Weights of a small GPT-style language model, trained from scratch on English Wikipedia: 27.3M parameters, biases.
MLP neurons of a small language model. Each row is named by its layer, matrix (down: output weights) and neuron, and shows model dimensions 0-159. Each number is 500 + 25 x the weight over its row's rms, rounded and kept within 0 to 999. Numbers have three digits each.
A block is one neuron, or neurons of one layer that tend to fire together. After each block is what it responds to, as a language model described it from the Wikipedia text at the highest values.

L3.down153:519510535507468480455549533473507449506512489515461536496477493505494468481483545506495529525546529483467492517487495491501475477530527524516509539495532500513452468490500490464526509466550488456507457490484469494495469551511527492523494468486485523519490475540463524501533535502520476471494476491511475485475513513507454508486507473483469506499495499462537499509493465439489489526503508458508490519473484467519466512458537496499495501490506512515540499491509511520528513510473500
L3.down312:526501516521507524503502491515497486465551462479477532508494482519460534525509521494482490524508505497533461555499512506532483455510486516523466475517493456528450525532532529538527523524532546464515510458521487488455526502481512534438549453511444458485480480501473458516536461472528491487493512495484515505547472530527488508523513481485485509499508480520492508479506472466486505470514501520507491553474475490532461456491563519522529496521509558499541517509484495544495545478483524
L3.down828:481508533489509493530474470527527527511528493553478505505515471498530496482527502497459526463503469499444516510490537506488441525540515513536533488500496490468513501466472550497485519476520548474543489499504490504481477488505504536493527472496510470518549482498509498457538496563520494515478499498475473555507471518512489502497479454536516502534488534511492463517479486481520490522571489525469508500517465528478569475501504489536512484494513487485507518458483492509474459540506490
L3.down862:539505517517470516494482530509519522459498472557481482562481511488526437501495465498485523473520495513491537461502518528506509517455528462481476485508500517528520556478525509467478522479537470509540493535502483484517483517566519503505502568502470514498516466488481503473484515449501512522519498500561528504539520498500502437452517463536493497516493525478504505465443500524504466478520497502486519494531475469477504503516481473488474553505484476516497554510514458484452491480475475
L3.down1294:481528528488466483509497483509511446480508472486494530452461471479510456521496509488464488538497496508467502540531511484517510515528532551486495512529488511517478477541505516472470475494451522488535466494472499488520533522487510507500484489493512500489538486500521555509507471505510511492510487502539522487501474485498478489499534472512531528527482508501525454538559551486522501474524511473491489485536491456469490492478529496506562480501474470536512469528482514520542475467468470
L3.down1572:483470514502463481465522472495460496482545495485530488497541520477506505502478497524519490496513509491470509506501520479499495486499495476490512542483508501487520512512503482497463464511529485449545537525486484489480524475541512516502516478506497485503485490512501520445492485492525526507461506463477485496527518511508504521499494508489484540476500485501462545476490501489525515554543433473501512508481471488476525477514488536488471466518526516510545499497431514523563464447467512
L3.down1688:492518510469475511524466473506498522493518483468500521518540528490471524532492478483501486574485515469508566503490479462502489456535490476491499514474524494479468497536519473502519467515486509506517476498498461491506523496540564500506489512499465517525479468554494514518476532463541499470494518450518488488509560494519484522510507524522504539507524485437462505476521492525436490530539493507478483529509454484500499494480469525433518494531473499452541479524476525523540494487496526
L3.down1817:506513500484495500497465517493535477490527473498479492449475498486503486508482508460475472513508504496507456472532520507496491524470503518474512554531496487517460477468438497447496483525529517475533521523496494522478481467508497511493494520518455468543474482512492489521535515459517473509485505534478508502506498499519497506529498473554507572528421506453517545527509466527434477517508524530525514506497482476462486455511483505547491466480486508536506530521516492486465491500482484
Description: The first newline right after a paragraph's closing period in Wikipedia prose, before a blank line, a new paragraph, or a ==Section== heading.

L4.down40:544463496508484484481488467545517506463518515459494484552486519511482480506505464507528476510489516446511494538563486485523470471504492519511511508463445533518473486551515525559498497503484524484488555496480451499506494499525565479512514443517467521538498493472478513472509507490551517482460495483490517485508538495530493484517517486480497502480541492479465521498451529505498483582567512479481474516542484480475535469498493513432503483519484517491487488518491514503506562509507513
L4.down527:557525546507460468487500517545530455494532464469511507531474481497505482506479481457506468538507508537499527469536472450481508485521500514517515533511467488509516478512499502525474508542492474514508524533493490509531492486520554508510503483517485505521495523518558498502461467470487467474555497470497495498500502493556484490492481491543517537493497511509498486527480510522532484498547526515511464485511482501493507502504464487457500465528489511528492518542520527505529497540498514
L4.down780:507474510506451488544488471524523489548499485491523509539518484486535509508507498488508494547528488512520559538515480462462461454500446504499481537474475490506503495500562475506479504472514508508494527493504466477501485482481502531515494464499506507535504468504497487490513524471535526520481494489494477490516523503466524508504517516484485514505513517493431476465479477526484494502550513470472515487505504468484494533483536512451485538494503513486515493534506500504493479522461514
L4.down1165:519526488491465534511449479519526459494531481459485480542513510496509487479489467484515448515486525510528512525528492491485450486519499509488514518480495500494500513574558494471507505481514483522493494522496472499520506512500543460514506458522474482508498497487492501525531526462508479534492527487508511483508478501513497501524485497487478521470515511514503455535555480520461447537595502496519532499544481505457538505515520492459535469529525496460547494496467545499504499500523516
L4.down1177:529471496525459524507459482516502481526515438475494500558526503487507488523443487486530484518506504485523560548497479464473499483511460487492465538489488488536494503548548505500501549495509472537501537490480473481511525489502542501486478405528495474506515487496488490516515547449523494496470502473519501498513556514511495493528506517521480517513506495444458471479491487499502485557562531499479518509487513505506513518481502519443508506496511482497512498531498521499479503494472493
L4.down1364:510525510538460479531465504517498550454481482513517497531528501548538506522466501479500476517478481499475501500516523489480471459448511512465495477473536498511467464503507462491512551479485506496522516473528516493489525472513479493466502534518509509495505469477477477470502498501479506489536516522432539559560562518506529481494522522565515465480534473469496498482485528511511447453534503510470524511505484505482555477504533494505526507491472514531498519476502454477526516532495478
L4.down1795:484473509483491531526537513490483490453477518484461523517469489513541521527492498515476495513480464460492503584532494515513505458527517485496526487464514493471511510545489462535540524478504499511505473529477458494493465468516516507483533477500525463478536490471474503500511481461476478498479490534487484544532496496507461517484521489526521501531485486493515474534534515490536539518540535484528528502467513463497547501463543498534522505498458504500478469529496528568466502454487529
L4.down1901:511517459505498536514514487498511500528518479532514530542482476488505474505446469471505487478468505584549471504466536468502483465473493483453480493491510512490525497503514488473462503468510501511526523467550510505500509520515526527493467508525516480468507461445500502522479524486524518500516497472502545496518493482533508464498489502479475492534521532465528480462485477503519486494512492536487547510479507480510493538458495489469500496466472529469474495463491531516520513529501511
Description: Line-break tokens that close a Wikipedia paragraph, right after a final period or a section heading such as ==History== or ==Early life==, and occasionally the final period itself.

L4.down272:519519511491558457489502540496489503484531513489536500521522529509496511489487505506469509496436489489532526470451467519474549481494474494467510495515552502460496478476498472487524508496505484493529522508529520468473512529511502502498468552516477500492517510472494446525517538513528507467493546508521515511531477522519498518591515535496519507494518525530538474495495479522424466508446490499453469505506518515484519474486482513496529481512530508485490503477478481479502478477470470
L4.down303:544512450524483507520505521499488503519495468543524403548547463480488497483466472513479546486476535484489508515451515525505498486490484458508532456487464444496512514481528509466519509489471490490514505457485479452491457460493551527527516499507526517479526479485465527506494516507492471469464497503516494485481497493521505525483521507535553542529509516543467455484474492509527500496481509501491507550518489466486496505489485512459530519508488507498479495489527481460491494503508530
L4.down316:499504483498518478505490480464502521493500528485497492492533491511481515469508504518506451533490533490539486446504499496475484501464519484506499535520508543524520503490489493475460507523534478511511516493477546508506488451503461475464484480516465531481474514506554526545511503508539536466514501551505463465528454494478496500509534558518502496485512475529497492488516457522479488502547483516486456520509529487502494530530500481447487518519482479479502484539488506494525461492479541
L4.down359:495499511522469509498493482476512501519530510555468521496496482477518450465496520550496478526507516496539488464480535511473463514491506534515521537464498492485472514498486514487479486523485523492521478495507498490519496542477510499494544515518529514474488506522492481481511513497505473516505500488525531526584523463489511502504525498527516501477486456485482483466546458471481499524531509507532448482471495445510475515489509510445506514557517453490506465526490520514508475502445493
L4.down474:513493511471502478495485515428495484526450488500532497459492455493506506514509506505456505458477502496523531478530489503489515458552492468498529466479507476514512474493544507490545483456550450508477552483480479483535479501539481485519465473555487536501493540491494503465529513476490507515515495503540510515507479520506481476519488504478533456532580489509464516511505480476518497493506521463493473523508470542499536480519506545501477514517454536485492509560489512511494461486527499
L4.down519:487487503508505470541551501486502523489498545505503543511460525493487497495495519477513492516468498495508518539487551508525514496489494489515499515512493489497496496488481497517499510509535506468523515483446508536500496487529512510504464523494470488518495510490530526483537536496482529521456503501523490475494484492514481487563519505531490541521505514523506575489487499499459488505529517492484492485467473519517516491489490480510522470523525540476507467438459507530511467508496508
L4.down712:484494523533487522489484518522481491544479516501532476491516527493458488499553470510515513490524490483528496479488522489493480457514474489512461517515505501444493469511507491477501484507555484477505480522508495525522510474535480484541476449522479475496489513482552485516509506546488452499496491481500468489481509539480486541559497540559513511480542510514451523486490502508504532520488488510442521475518462542503450483506524521495504488549520518595510484440491450508490510481496480
L4.down1379:527523521503549457497489498499446487473502474556516497501514476502466514533463519495510532465533498482491494501510497540448481484498568511439529520522543516543504544498477538491502455505519465499517501522470490519470500480472499486486494506531549545481507505545499508479498469544488507511509501498473457526485515512531493463520521473487515489497470510477469493428440487518504508485475511485524492488468501486501506479501502517474488552540501501477462526528528473523504490462507490
Description: Prepositions, articles, "which" and head nouns that introduce an upcoming location or named facility, as in played at, the town of, a detention center.

L2.down1475:533516454509467482525544518484521508487503457510528519518526476507524498513501499478561504460508502518542507481471483537482468466469475417484492537481550484437498476527501550482506503490513519493535487461509515517487504497474479520500528524513526507457541512477505492463481512537511501504539484503505506537550487465481511515535541507529511545466477519480516518507496526465500530526502439519501526530512486491461492489457473486491496496491505486519455481495491491514465507485519495
Description: Words that begin a description of a just-named entity: mostly which or that after a noun, plus It, This or was after a subject.

L4.down175:516516514493518483495494474514519564509533500520507456496500495490460454483510506539476471511474522482520520455453507519525501481536484519435508521460483544518535459488477484473537489530462469503540514486532506512508522495494489495514523492473508494488495489527470471517529471498543498500478517506512487494447482524459489491500534488498492480493476500523523508504553538504496501483456526509461465438495491529496492467504457502516530518523558467530510538532519483547480482482503514
L4.down226:500499491515497478501514479483546530463521491499507505497478523540516522473527493488457487481476509496561508434489526547486533510503471512552463459490510496515541482480513478512471491483534498547479513506522526496513545490507512481504484494468499491531497482520492511510491503510502487473499468488480539483467457518515489518529476515496474492536515511526523553514526505506495509549518506471486483498497500496518547525530448494547513471506505494472511532491526496552436468530499511
L4.down635:512520485460549498501494535519476545470496527462468481511483502467481466481471479494476494500526524512484481519564516512485552518481524453504466560552530503449516520507461547497490497506515478525507502529559539483507530478482548524458478518472492481473491514499513528514512468472518466457547492530469517484464527492505492497470476517465529470496515523511547505549507486519497479509557486525549473525482501469501528529494519480486510502514505496498538509492520494503517503531477499
L4.down839:498477503464481446482503518510491523482524549479492474473468526487506494491481502528484529520507514464526524525480485505496483514487480461470529528505496480528520481505512513534467493513508514534501459523517499467486480487505520503507473585521467529464527471492515497476505518496502452509489492597523506447443551495500543461468521498480555469512519481472495507512501482466478475504503474536523495483531502492465519519510481504506466536451533491459503476485537496490455529586529503
L4.down1070:514524441493515480480507453451475520525480542516507459491464493501531489487501475493482487509516503508500472489500494503466490523507542475531557445529549495473489512513533524534481529539495512486486501500483486521463467457502477513449467514482489512513531515509539494507507538505500543463491483519493488465533501507515531482506475494484488458482489488519508522565502484501511480494526460492490478481486506507520495524492491477473515503464522499491505488493511488495474532538502480
L4.down1261:504470482522508539546469485480512552449557524496449519486484513531509507507507526534498463483495501472467481498537506488507491504491467507511504484474513536498505512506488487506460531478479518488478442513476474469471513507530472460509517540511477505490495510445494530494512593465501474530487553507465524548525511499492510478545456535499498507499536508481471527506489472516506494447531478524478492507516495491514474500480479506447485536513495487519506547479488525522516490505488476
L4.down1522:498481522484495509465500498516490508489555508532447495477503537493487519497509513547518493481499491472504482507503468499492543519545450480517503491530514477512577449478532488516490481557512492504504487477504478461519493506442522475502490468471485475494497454535480450514477505497490482486521515524500533473475554522483511506503472522517521524511532500523487512508487477492486453522506504478476533532503478453494496548469452518508513485547475510504493508467528514547523500493433489
L4.down1648:469464509494557505549514544511488499502486486525451494481548495515439493521484484542488464505497512477470498434486469497497497509520509515567491484433475522510485536521566510526522488498473479526521524506529487502526469518509512483535513494502454511498524518479516503472478460484501505458460517527541521544475489527509459501514504469526478499530533487499508471506508498487507530494502512529515529479496490530495518490449500493501497484478526508465470492508489489471484491495543513
Description: Finite auxiliary or main verb (has, have, had, was, is) right after a long subject noun phrase, e.g. "This compilation… has raised".

L3.down21:495511475471510551526527481455492533529493479502490467488494464508502467516488430487509485439469517520530469485523524488495477473491468476494482529512520515517516481476526548495494497509496529484474493495526486496496479495490516475546490493540557512472481513492475555494520551491527471524485491446508501478517523504455502507519495478518492503460485521563512494514509492480540526489493516505462530478543489526529519513531499500523510496493483485448542510505547486506521528493506499
L3.down65:528478455510506486501505487494531477532544507476489494536535511493457531519499504475462505484496516452517535519506501438516484494511479496549485582484526463546493542537534543512472539506481470475494501518472544514497508510466499502530501502499461482526510513506509487495489508477476518554475500510541539483501519482470533502516538491466543508471523476530474538486508490493500494511511504506465505526495490536499494483599482498504508514519514488503517474570516493553484451499512504
L3.down122:483482533492526456505510477488502534491478425479521473532492528520516480532444543469513477528464488494540483410491513498507530483477487495489526517535514506536496494536513491524514507444539482527497520509524521496536515488486519534496450543524516488472458497493499483490521529481473492540480520512514495477478478494513493476482528500515482526487541509538492525512530508495495490503468498519456555501504503495480489513478485466502496546526468503527512509493510543525512503495514491
L3.down738:515489440525525511546511483471481550501553479490498513521524502518443484518487490507510468518463531481558494508489500513494531458489511504513478517476497502498501490461452552519470508475523492519465514537504470469453491494525470540507517499499511472474530531519486517521478470494520513505534505461488519529505495545545519512504498476498530490505534499466507505496513508514545493476492523541499487502528486510478505523505498500519518510483502465494492488520470497472479497442515490
L3.down1163:526477502502495485489477486502497533510526529502511517527487504452519476526439527499502488518528508448476489487517488473456491457530519483466516471478490514514482505512497535557543536478519482517488475499535556470516524474492466512545501515494502568490500493533488500514495469524521458474547499489493467517494543522518454435514510461511470452506502548509494486511462489472445468499529534517524467472545485514529490480489504516545533510540492519532473480523502498476542489530454468
L3.down1274:531488535525541496485497536515509471523516489553535479522462521525531495538459470517491512525493489486493545508490520488511487496505445477521541511459538524529463476517503515545528494489484514545510505511461535534505571473496455504494465506529520463499481447460518492484511507484507498532524478467478503492491494481492514473512501501479479462525498481513492542499492479464507473484430478516452486512509531518554497517496490488483468520485457464476520508491484500486492506474544537
L3.down1305:493514519499515500497484473458490475471498490510511466530486484479495483486503504501489526553509447476543491505439511540486515508456452512524506512564519484511493515501505477479500521483502526514479493499496543479500472508514466514482547489480507514450492500516500475471516507548537499472502572488482466480463480482587541534470557513511502450475520468489535482502501479539478529493515513490497517488492495480489515509551468491499453490507535513518521508470543458478508484493488502
L3.down1454:513495473526476496535520518506511458487471533504547490534506494526496511526491471510486486480503529484476517518488467542481512539509515461492526499513482543501445537468492484511508481491456511534474484503534459488517454536469499468507508547465542480510489513532502534475487463504535489502458455532472509518530458500542503500517481485527526475455494526477476464508476468516516528488485516483505488518488516474496478525505527522498496522516496526439457475472476466456489497495533505
Description: Relative pronouns starting a clause after a noun phrase, usually following a comma, such as which, who, that, where.

L2.down1417:488471494525503505489503465496511502519448493465466507479492532502469517532504497488460494498496511486486494529490480482499471539510520538523505472499457481496520517487498513539512535487529501489489492530504533535521499496492510546497515480450523482481543474511510473478435521548488486491500529538460450514475469511497486468466472496483454530478446496525473480525523544468514528518483514497534509522503512511522517502546491513495508496497496546489521503514480501504458543533517477
Description: Short word pieces, often a single letter, that finish a word or acronym, like PN-B, CB-D, U.S., Co-in-age and Dobr-in.

L3.down756:504532536497483504489528465469531501546486485529536515467474475538507506518547505518498498493533497531485543480501512504525493529519506478449460506476510515490530482476495510534515508468463532438505452511507433504470518485500520526430515514470478517488480458545479515493507485552491546498502462508480504541512481495548484516482504497492520524522513506496463472481493462499553468473479471530512481514511504494495508512459550490501497482495494496470551472497494509466487508524495489
L3.down898:487514462501508504541493489469530449528448499492486494446513430490542504492528494475515448466546497479487481502502485506495479523527517490513517564476479519491490506488498528480483517548461523503524502470508490471507499500493481493453505496494462485488479530491524506503530535504520503467478528506503511525511511545521505516501512505495506499544507496489515512487481526459534479516483431494534549483552544479505463497495478483501504481493536471511499475467516494498469510516524517
L3.down979:507488507480518518534515508517531460545468556475545531516517465512536508530495502494512500487455516471496540501525512502478485548498502471491498501500494531482519459505463530519478534532522519511497503484481536498455537512477558463538523484451537503476503527502465460494499509541490484459462462499488517475529505526478500528497463506490474478465491526513510490502538516529492500524506480459443506476503515532512498458523481523496507477504488502497499513511479489459459495492515512
L3.down1008:504487503490509493499528496508499514480521535509477540468464498482496530511488462508521520504525503502507497522513481498507505496511505452505447501452526507469492493503549483510532546528463500484479470518475472508521504478481479484479508510517494477474483490447501467484501509522505498520503529462508525499458516501454454491510486501496522564512475544519489508526506508589515531484488462459486511512490460547499502463503512472478514473492451521505447452539487513462513471477513465
L3.down1486:486455520503491511490462545488536520474490475563504546522458468514489468496537521521511486507513476478529517512555481534499489505512521454450478501516480472508520519483482478513501524513504495544522512520515536513503512489498486480497530477505517494436514545547528504519482477495493501504557467517547471461514532482492466485466533498466523507474502496503494481529447480473495490495471543499503459521528449483492520502514506495452493499510488507561488468460471521509461447457518483
L3.down1668:540508531511472514503512496499462521515522464470500495518496493505478475507477548498488525525423490506527516488509521454510493511519500530516524518507536471514534462540481524501513506540519508554524500531458457493525476520542504527477453500502526509538509502489483499486474516499520489474487494474503486453542521514481502514475488521500511505492498505486482500504516471481467443524555528465489506528475476514528482523473435491479495462509495494458524505497497518508489473530511525
L3.down1700:506518518487484514466553536470518499461473565514491487535541529525464474508472479485498457548530482505485490512494489506494503481493520488510480530503455496472512469504498517491525489507515527491455507472496454504515502456494549482484503510507509526490490482512447498510528509514458462509496524485527517533523523512492499460454512496431511508498500469507496515498522480497519476514487492492468512487516499471450501531466479514460496479523471528512516481496504482483465508521544497
L3.down1872:517510462494555473518499464557528496504511503495416477548458480543486493509462544488504497528501467515529497446463510467500504508497482507477547501518513488521465433515516495470501526490511495502506487509488511502514513459510532483498474504496494543513503518480533468493455530498511465456472499498515504569483517519503484491497480497476488478509502499496497509499495529450517464511492485519461491496468465443463559552573485520482513473508487495495467525529491489497494473507513532
Description: Words right after a sentence subject and before the main verb, such as auxiliaries and adverbs like has also, have now, he later, they never.

L4.down62:470491483489495461519503523503499481502502479487488517491516479466506490523506502547470485460562492548510523510514475499470508473544517524463513481514470484440455467529471492542489500464457497485474479486510497467513481475506479458519491508510517497487508481536488472540568511439497473505550486457508521520475486466482511487486502499519532531505505465556505469513491498484484501458564529484478481491527540511481486514511547498469451528496483485491508509461480489553518500506479471
L4.down86:499524500483499502479486493536520528453481524491469469512517539505491471530479526478479512542553493486552499487464511513482498476500528511464508502541501478474532525486508503557452556527469510567520548509521523501530493511488503477491480482413496505505474498516490454511546518487435523478494499456514483502548479540509558474512475508486507500512531500479519477453530514508533521455492494470520500520518483516488516484480485493513467463494496474500462466473526520492527502510457491
L4.down282:496522504487494487506510525504520503461486539518514483461488479503519517470564542520511513492514507484473482476447495465537499472500513518507478504490499494495497467517516474517511519518485500458537508477496467464491517547495504516510557498525522470537486532514474521517532489464507503504456501518519467477529483541482478525586465491521497480473461542476483461464533492535485517459501487485458529493521501531496534494472538465501501494481469491516503466505507515546496498496520494
L4.down766:489466482546508494501521524537516488454463531496456471474504498497504511521489496471471530486508489500493508495481493489523505469534469514460539459487455519455522503436510554530489514499480503463486511495491564501486502521475512531547550494507499525504458513489504518508541542469455536525513510459508476512484531527524506507505494513526487474486499484536488512451519516538542543469498471501525513481492507555524507504579486483489514504418487518527457538461524510485433509481480475
L4.down822:481533501509524480510460521495537501479517489467532483493526488496522425507497520500519513491483499481567529512506514505511499474476507466455555467501470497532547523463479499510516507502529506528516490472523538513471502497493448533483478472451484495454476482478522497483507517523475464512506502497471501490521493438492506440520496476518511477508498513524511516501513460452505507485515526525496478502542520522445549510541504533489483543473479495523506488515498476518513523518502505
L4.down1541:497516457540471537508507471505525440454513494464497516490537491499512480497486491453507498456457522481518521510492487519513487466494501476465503483544473470494514540479487513478494530461453471486448479490524516486477527495474516530499515469494521484517519541473514498518516496494495542513511518487489499471521522540546515473520501510520523477491535512458531462527477502507520519502496489501490496530476500563492492511539488424484536477444507530488515550567499470490496513553502508
L4.down1604:471501500512476511455548534522521492524501513464484511511489503550495486517532499509519525484481486476494539519542536488470483487465528487511480526465478488538499463466497524479477493536474527540486528516517518467452494472490526537488498484510498509532500462543469465503463522492462465493512476539546495546468510530520493493501534504505486471525529513466533484535499500469483515505487530485516504533488519456532478522501525525512529492480518496487507506572532488487519462497473482
L4.down1919:502452498505509533523512500498513489508535450492488483501517471556510482518489492513487526507525525469502498457526532477519518493519506466516504527522485487498479491553485510521520496490478483485503506461460481546499519446464503548538509493502470493518483518470478525498494528491558517536523509483526508507465486480529507535510464563488505483471449489519500498515509505491487481533437497501476446519501505484467481533492495500467538502528480508472526489509485515521504529497490513
Description: Short word-piece tokens continuing a split word, often after a lone capital, period or apostrophe: U.S, Sotheby's, Don't, 21st, Uttarpara.

L2.down702:511483505495533506507465448437493537484501517469471473511485500508522486528519485477506491465487505520536519502492487549471486466516500495509523524523511476518532469516505483523506498519528533476499481503486543462511502523472473545547478488520536502485544487521490531479515502537462512514502525491481504520519544557493508493515482457539502522495495514498538538505455487519490508543507491436488533495449492487454523471509500454474495470509495545473512495510490530482463496551516505
Description: Auxiliaries have/has/had and linking with/without placed right after a subject noun phrase or comma, e.g. "outlets have", "critics, with", "they've".

L3.down229:514536502525533502524483548551492517473469460507496481519512466503494513484538487476530506519514507503505492483558517523522512508437515489467465508519484438478442545476495528498535500527499461519498477485474465446484500498536493486470478467519489495494492506504513472472491509479481498492466486502507510576495515509521528564491458482492491474456536476506497515472496507512498551503501507483537454482514569553480492472531485481485496515540537474470469464481512438506560510509524500
L3.down378:564494514444498548454538468484478521523529489505497525508502468540491490484498522505552469470513477514496519513533476486504437511528493461516516509519515470527555500504472457491521532476505468538513515511481540506524530470462527535504527502523458541492507492493483481495497526535522534439482520524481464544467475515495537498519518500520464522516513496508515516473524485517509514480498500494488504486495541546526516449499510490479489462462512566448507482472467497487514553474494476
L3.down458:515478526521528492466513503529472524509491478491478469495482498478524475481523485498531537493459499456479458492527505487492491464479480519501531454510482474545513490510476527532500526493450488472520531516506500502532456499472487524501502488476536510523503521502536480472529506491458522480471508490510507477495519519499518531505497493461510501514522488511553478494523493482506445502447540555538502518498493519494478476478491499491506453490516448519497453487512505519509507519500540
L3.down838:491524558518513522502521567548474495479447504531499527503507549523516500485463500543488482517495503495491512520508502516462480524536518477493497497500506450515489513480531482460509546521501481481521481527514470521460486508457503507505485524466457505464515513520501498512470517555468491517515506520448492474516520485517516458505438520470476478489484487538478491527520486504505480494517535478500484499499504534481449500486516483494470508505553489498512473451501492490472478511505482
L3.down1286:511510497480495505517528531514484465481506521502511512513525489530498479505506493482573490525513464454521537561488472474506495508523503513508493467522481494501516490504479495526475482512521453462478484550507456447528503518496492488511495488480505452491479526438467475523478474532465522457461540508488526519512467471570497494531552504518525500485487573510503483511505514490504541435511526461529526514496506568456507486460497494527502538515510477467511491484453489491503520463504497
L3.down1324:490471522483514479455511500485451523521533495529496513474505493532480526492450525493494495500520432524490472494522517480549484491512485467513463545477514462502489498457475511511501481523510511492499540488528513497480487498520508465449539519508508526498456538511511514537501538511524493497488466476499537510474526498493548513502524536502478503452505476533532489473493486483523550471478485521514544473495485498507474527464456537434495454500506506502523480452495508521469523507514532
L3.down1481:510509525482545532487517530505499524459457486521487494488518455493485493461540498564522482507533492527520477524488475452527501457503463489496474485498518517499484509466462454509520508486480484463469481489504501482529534483512532533471491457497515508496465511487504511521490506544496482492509535545520501464477499434486513489502475511549528453463513535503503479495518506499497511479475526489490448504502454560496479476506522509469507483489487474515502513533487457477470507548529509
L3.down1877:543444507503512494503483522504494478500545502498510503508522553502501526508518503524475472486485492534501526543489492499478550545507479482500487490525553500520503506490492539500450518527472485495497516501469482471502543492522498535516526506504506521480512514479529488478443511532512533475475511546467482511487488480481505420481449472508478479471490454482509508480498487508479464514528503500487513502504476520457524513470480492484516469520562472530534492528478448450490515553518502
Description: Short mid-word pieces, often the second or third token of a rare name or word, such as Ó-s-car, E-s-aki, Li-s-zt, fi-s-sion.